MLP neurons of a small language model. Each row is named by its layer, matrix (down: output weights) and neuron, and shows model dimensions 128-255. Each number is 128 + 32 x the weight over its row's rms, rounded and kept within 0 to 255. A neuron's up and down rows have the sign that makes its largest values positive.
After each neuron's rows, "raises" lists the tokens whose logits its output raises most directly, leaving later layers aside.

L4.down555 [148 169 157  81 129 127 152 144 114 121  90 114  86 114  69  92 140  87  64 171  71 100 188 135  53 122 127 164 102 110 129 189 128  85 184 114 115 125 208 178  90 107 114  98 137 124 122 116 116 140 132 135 140 122 141 159 136 131 170 158 155 105 111 100 105 149 141 123  83 177 160  84  97 184  88 168 167 125 140 135  98 190 135 156 101  62  91 134  39 138 133  84 173  92 112 157 103 122 115 102 151 151 133 145 158 135 132 137 107 156 133 115 146 140  95  91 176 152 140 108 139 177 122 151  79 131 174 147]
raises: ",", ".", ")", " of", " and"

L5.down462 [109 128  98 129 139 169  95 180  95 149  91 147 142 150  96 208 197 165 120 119 171  79 130 126 141  68 124 110 114 158 109 183 195 101 113 154 143 158 157 155 137 157  78 108 132 100 145 138 116 144  89 124 109 164  98 114 186 116 103  71 159 101 117  86 126 102 112 106 120 168 163  80 119  77 112  90 163 122 162 179 142 173  98 163 143 157  67 137  84 149 164 123 148  83  93 142 110 140  96 148 141 193  99 190 163  88 143  92 176  86 131  95 143  78 106  49  82 124 120  86 120 122 204 136 118 186 110 138]
raises: "-", ".", ",", " of", ":"

L4.down177 [136 148  95 113 201 118 118 164 153 158   0 140 120 119  97  95 131 118  86 157 176 117 116  98 120  77 116  85 146 132 128 119 121  45 137 135 155 104 195 110 134 146  71 150 171  97  81 149 174 107 163 126  88 110 125  76 120 135 140 104 161 136 137 100  73 100 126 131 209 113  87 133  89 137 134 137 158 140 112 137 146 114 123 108  79 123 112 101   0  84 151 148 150 117 107 137 167 153 128 132 153 170 180 119 105 149 146  94 161 127 190  95 156 132  76  94  79 102  99 103 190 176  91 164 165  55 114 123]
raises: "\n", "  ", " October", "\n\n", " at"

L4.down382 [ 86  90 103 105 110  82 134 176 112  95  60  93 146 130 127 152 178 144 101 131 119 111 124 102  94 146 148 115 164 134 155 151 163 122 174 152  96 115 155 109 108 106  54 128 181 136 149 139  80 197  78 125 127  90 159  51 120 150 103 174 108 147 109 110 125  86 141 156  78 117 128 184 143 160  85 145 160  51 137 162 136 119 104 128  78  68 131  96   0 103 144 144 182  96 116 142 149 154 137  87 143  87 119 141 120 167 162  75 189  67 137  85 141  98  36 130 150  50  98  97 103 164 104 131  69 145 136 104]
raises: ".", ",", ":", "'", "th"

L4.down417 [ 80  81 108 102 169  93 130 152 125  72   3 112 161 109 131 123 116 157 130 118 150 127  97 147  98 153  94 146 121 130 123 140 135 113 189 134 123 137 189  86 130 141  82 158 128  85 100 120 193 158 153 147  91 120 174  99 163 151 117 140 109 143 104 157 130  72 101 107 168  89 135 121 143 128 149 133 160  92 116 108 146  73 130 149  78  56 176  77   0 189 154  89 169  88 105 182 179 132 123 182 134 134 113 132  98 149 137  81 204  77 149 151 113  68 114 127 102  60 140  66 125 138 140 122 119 185 122  56]
raises: ".", "–", "8", ";", "7"

L4.down87 [ 65  63 143 125 189  90  87 130 124  83  15 108 118 147 109 137 138 157 111 118 126 105 132 135 116 151 126 132 108 123 104 158 112 137 172 123 143 132  79 129 107 120  61 152 147 105 150 124 182 166 124  94 121 115 159 147 131 113 125 121 142 203  85 139 126 108 134 134 148 131 143 136  93 115 109 182 149  80 149 163 125 107  95 135  89  90 173  92   0 181 122 138 139 134 128 164 166 129 119 181 171 150  66  99  74 186 118  84 174 115 150 132 129 105  86 110  87  98 129  88 123 102 152 159 119 134 124 107]
raises: ".", " (", ":", ",", " |"

L4.down359 [ 78 120 114 102 123 131 121 118  64 133   4 119 108 118 119 134  97 121 141 111 103 116 148 107 138 114 136 131 117 137 160 125 142 144 143 125 135 139 142 116 175 158  93 175 151 113 128 131 206 196 137 108 102 137 125 105 121 111 113 130 123 170  86 117  82 110 172 141  84  63 138 105 138 129 138  72 193 131 116 147  83 126 133 133 116  70 164 146   0 132 102 132 143 125 129 158 145 154 144 141  80 144 110 119 104 183 152 129 148  80 111 134 155  63 110  89 101  53 136  97  97 132  71 143 138 131 147  93]
raises: ".", ",", ":", "–", " in"

L5.down357 [116 108 141 131 183  78 144 145 103 128 109 124 100 119  50 134 136 112  95 157 101  56 161 171 157 154 147  71 124  85 127 201 126 130 169 128  86 207 222 121  75  79  44 167 157  81 135 144  91 213  78 104 109 182 193 168 121 108 100 126 156 103 155 116 129 173 136 158 124 165  41 118  99 137  58 133 155  96 166 111 144 129 178  79 104 154 148 151  65 167 148 105 135 154 128 113 101 112 109  82 142 163 132 150  98 136 153  89 132 134 149 161 158  69 125 166 126  96 127  69 141 138 180 125 106 122 180 124]
raises: ".", ",", "\n\n", " in", ";"

L2.down476 [131 181 129 156 134 132 102 125 163  87 105 142 206 113 125 117 123 154 147 121 108 116 134 154 105 129 124  80 159 126 153 119 102 198 106  82 101  96 115 118 200 144 141  69 106 127 134 163  88  77  83  77 134 136 136 151 144 148  85  94 146 129 140 137 192  63 101 135  95 165 151 118 131 135 157 156 123 103 138  98  89 126 121 113  96 108 121 114   1  96 201 157 130  78 125 170 133  63 142 137  99 104 152 139  99 109  88 124 125 129  95  85 182 150 118 139  99 158 134 121 157 188 173 151 112 181  56 141]
raises: " example", "cing", "ward", "ks", "bes"

L2.down533 [180 159 164 103 151  99 161 119  73 130 230  73 114  65 121 134 134  95 147 135 102 116 104  90 178 107 158 136 119 125 138 156 107 173 107 157 149 114 109  69 126 137 128 124 145 113 246  97  97 151 130 119 171 123 121 150 105 187 125  77 133 106 141  88 118 244 159 119  90 145  72 113 176 140  54 101  96 228  95  88 133 126 130 107 113 158  81 153 119 160 101 159 128 108  81 100 145 121 140 177 115  98 125 133 154  96 159 106 153 140 141 118 132 136 101 131 154 151 173 152 165 115 115 113 105 125 174 120]
raises: "ial", "hood", "cial", "ship", "rative"

L4.down3 [148 128 107 119 182 129  96 205  90 145  58 135 118 133 105 122 155 106 150  99 144 103 139 121 110 122 188 120  79 156 155 112 110  90 131  73  53 117 129 153 120 109 117 140 110 114  73  77 123 162  95 144  75 125 142  69 155 147 157 101  98 141 152 133 116 183 110 146  73 154 128 107 124 103 121 106 100  98 160 149 104 162 166 121 145 109  70 109   0 136 162  81 124 148  59 100 111  63  95 101 155 172 119 147 145  83 148  59 104  82 134 174 154  63 131 105  99 124 157 186 182 132 114 186 104 142  89 181]
raises: " of", " in", "-", ",", "ing"

L4.down72 [ 77  82  73 105 125 108 149 148 111  68  42  96 143 127 122 109 113 128 126 146  71 152 142  95 124  43 211 138 104 130  71 130 139 105 196 154 114 159 112 126 148  51  82 148 127 107 118 135 151 170 145 127 109 133 103  94 146 141 101 134  79  77 175 176 118 168 124 158  39 116 129 104 149 112  78  96 172 128 147 110 166 100 130 126 169 126 115 146   0 153 120 111 124 141 103 129 154 126 176 122 123 109  90 118  65 151 124 101  75 120 177 167  79 100 112  81 124 121 128 148 120 112 153 154  85 153 130 122]
raises: " in", ":", "-", " and", ","

L4.down100 [ 88 135  92 117 187 157 115  84  70 114 132 114 133 114 134 142 138  93 140 187 121 122 116  71 152 135 182 175  78 144 147 169  88 127  95 104 126 152 127 156 135 113 198 131  78 154 159 112  89 112 142 126 175 125  96 156 140 127 108 110 114 101  30 141 141  64 122 107 112 145  71 141 134 171 116 161 145 135 189 104 133 103 116 148 140 126 143  63 137 116 102  64  71  79 152 209 106  78 144 189 137 129 107 149  99 104 141 104 124 100 131 115 159  53 147 115  82 118 172  54 111 120  96 151  77 136 104 122]
raises: "oth", "ure", "uma", "ural", "und"

L4.down78 [192 168 124 108 149 124 119 101 130  86 115 154 190 126 129 108 113 139 102 107 137  99  70 140 107 172 107 110 128  98 155 134 160  17 150 163 128 167 100 128 124  82 135 142  95 108 194 127  61 194 143 156  92  95 136 136  97  97 136 149 140 119 117 147  98 141 154  76  99 167 136 115  91 149 137  98 124 139  83  96 170  74 113 187 102 170 131 154 189 133 142 123 123 124  73 131 157  43 165 128 124 177 131  65 133 170 128 108 123  97 103 108 138 123 113 108  97 165 155 219 170 141 123 137 146 119 138 171]
raises: "weight", "round", "row", "thing", "where"

L4.down91 [171 160  91  74 113 118 154 156 103 163 120 146  39 144 117  81 123 115  95 118 118  85  75 117 114  82  89 134 125  77 107 151 152  82 103 104 128 122 107 159  60 124 143 184 188 108 116 153 186 127 119 193 153 122 146 107  49 103 146 122 119 108  66 140 157 144 127 128  54 149 141 139 115 130  83 121  95 105 129 123 159 129 191 141  65 104 149 137   0 110  86 148 179  87  92 118 116 157  86 153 139  74 166 133  88 137 116 190 165 161 131 164 146 164 102 164 105  91 123 148 137 157 116 135 140  63 102 147]
raises: "s", " of", " (", " and", " for"

L2.down522 [150 152 123 163 116 136 151 107 148 110  99 161 107 162 140 161 130 120 174 145 161 143 140 165  91 101 148  92 130 138 115  67 114 102 123 177 123 149 117 129 106 135 149 169 115 179 148 154 159  90  72  96 120 111  98 125 161 112  69 145  76 139  60 126  94  86 132 104 156 152  83  89 180 142 131 133  83 126 135 149 151 153 156 127 126  78 159 138 164  70 157 127 147  99 100 127 109 165 118 167  43 192 127 144 117 159 130 184 120 191  97 171  99 114 197 139 140 140 162 113 119 142 148 146  92 150  95 186]
raises: "que", "aut", "side", "gun", " able"

L2.down344 [ 78 173 171  91 146 145 128 155  97  79  29 112 123 133 101  99 229 108  96 110 111 107 145 146  90 154 158 177 111  55 152 123 138 134 126 106 132 137 156 159  71 103 143 198 140 118 120 182 119 130 117 156 104 136 168 111 117  99 198 105 154 147 128 128 146 140 133 173  92  74 128 108 117 181 131 107 148 125 161 159 165 100 172 165  96  96 165 141  40 161 138 127 137 104 121 175 129 114 128 148  99  89  96 140  80 173  95  99 179  96 130  94 113 134 130 163 175  71 132 118 150 116  94 175 143  66  54 127]
raises: ".", ",", "s", " and", ";"

L4.down68 [ 98 149 112 120 159 132 128 117 129 123  54 118 142 133 136 118 133 142 110 163 137 131  88 134  95 102 172 138  70 135 157 152 149  81 152 155 119 146 110 151 155 128 102 133 127  94 155 120 129 189 151 129  92 107 137 121  89 116 123 146 163 135 135 170 102 140 142  99   4 130 130 156 136 123 125 167 138  66 157 127 130 121 107 100 144 119 138 138   0 126 145  69 122  99 146 178 141 121 143 119 161 141 161  98  78 160 100 132 147 141  84 126  81  95 190 150 102  93 102 124 134 118 147 188 145 137 144 154]
raises: ".", "'", "-", ",", " ("

L4.down457 [109 173 118 138 141 148 144 113 134 172  36 123 144 171 149 122  50 107 120 158 146 136 116 121 162 155 138  91 114 160 127  53 130 114 113 124 175 119 177 113 147 110 144 105 175 121 120 113 147 148 165 105  86 118 166  95  85 125 102 148 153 113 132 103 124 118 129 134 172 138  91 164 134 147 111 115 160 139 160 126 186 121 154 122 137 153  99 139  20 110 118 207 120 105 129 131  85 114 110 118 176 117 129 109 144 105  94 117 135 139 213  86 147  86 131 111 143 142  77 151 143  88 116 158  74 116  55 127]
raises: "  ", "\n", " Preceded", "\n\n", " Succeeded"

L4.down18 [164 139 123  82 118 175 201 175 175  98  73  89 120 157 112 122 116 105  90 116 103 140 142 153  85 108 204 122 154 106 116 148 123  86 138 138 110 152 175 105  52 126  89 123  94 105 115  96 156 149 146 104 109 161 130 110 105 185 106 176 123 118 110 138 143 154  92 139 151 153 136 122 110 129  89 137 150 147 137 144  84 192 142 123 124  99 102 141   0 150 141 150  97 141 108 157 146 128 131 144 161 186 114 165 166 136 160 120  65  93 138 193  67  77 130 101 117 182 156 125 159 110 147 134 144 114  99 163]
raises: "\n", "\n\n", ";", ",", "."

L2.down268 [151 148 112 163 113  86 135  94 118 151 130  85 147 163  65 114  94 116  36 148 122 136 108  91 137 126 188 125  95  92 153 139  98 141  58  75 175 155 177 167 211 112 178 142 114 111 151 206 103 103  90 165 122 144 106 139 163  81 146  87 125 113 102  89 165 204 119  97 153 130  99 171 172 180  86 166 132  95 149 172 133 114 162 129 115  99  90 194  45 106 137 151 171 136 117 143 133 149 116 100 102 105 165 159 131 114 152 130 113 126  75 115 188 188 185 126 123 192 125 149 131 134 127 138  91 131  92 190]
raises: "nce", "nia", "ily", "id", "ils"

L5.down409 [175 140 104  88 159 130 212 136  98 109  50  93  91  75 141 141 162 129 120 143 113 111 105  87 109  78  88 139 106  92 129 173 161 149 156 147 140 100 199 106  41 141 112  85 103 134 164 125 164 155  75 107 122 143 107 104 163 110 147 175 106 109 116 198 124 183 170 109  97 132 156 139 102 112  86 123 138  67 115 148  70  80 112 154 145 102 151  63   0 167 108 114 129 116 137 147 136 114 144 105 118 135 117 153 146 159 131 128 126 129 124 127 139 156  96 122 102  57 166 121  99 139 153 147 102 147 137 163]
raises: ",", " (", ".", " and", " of"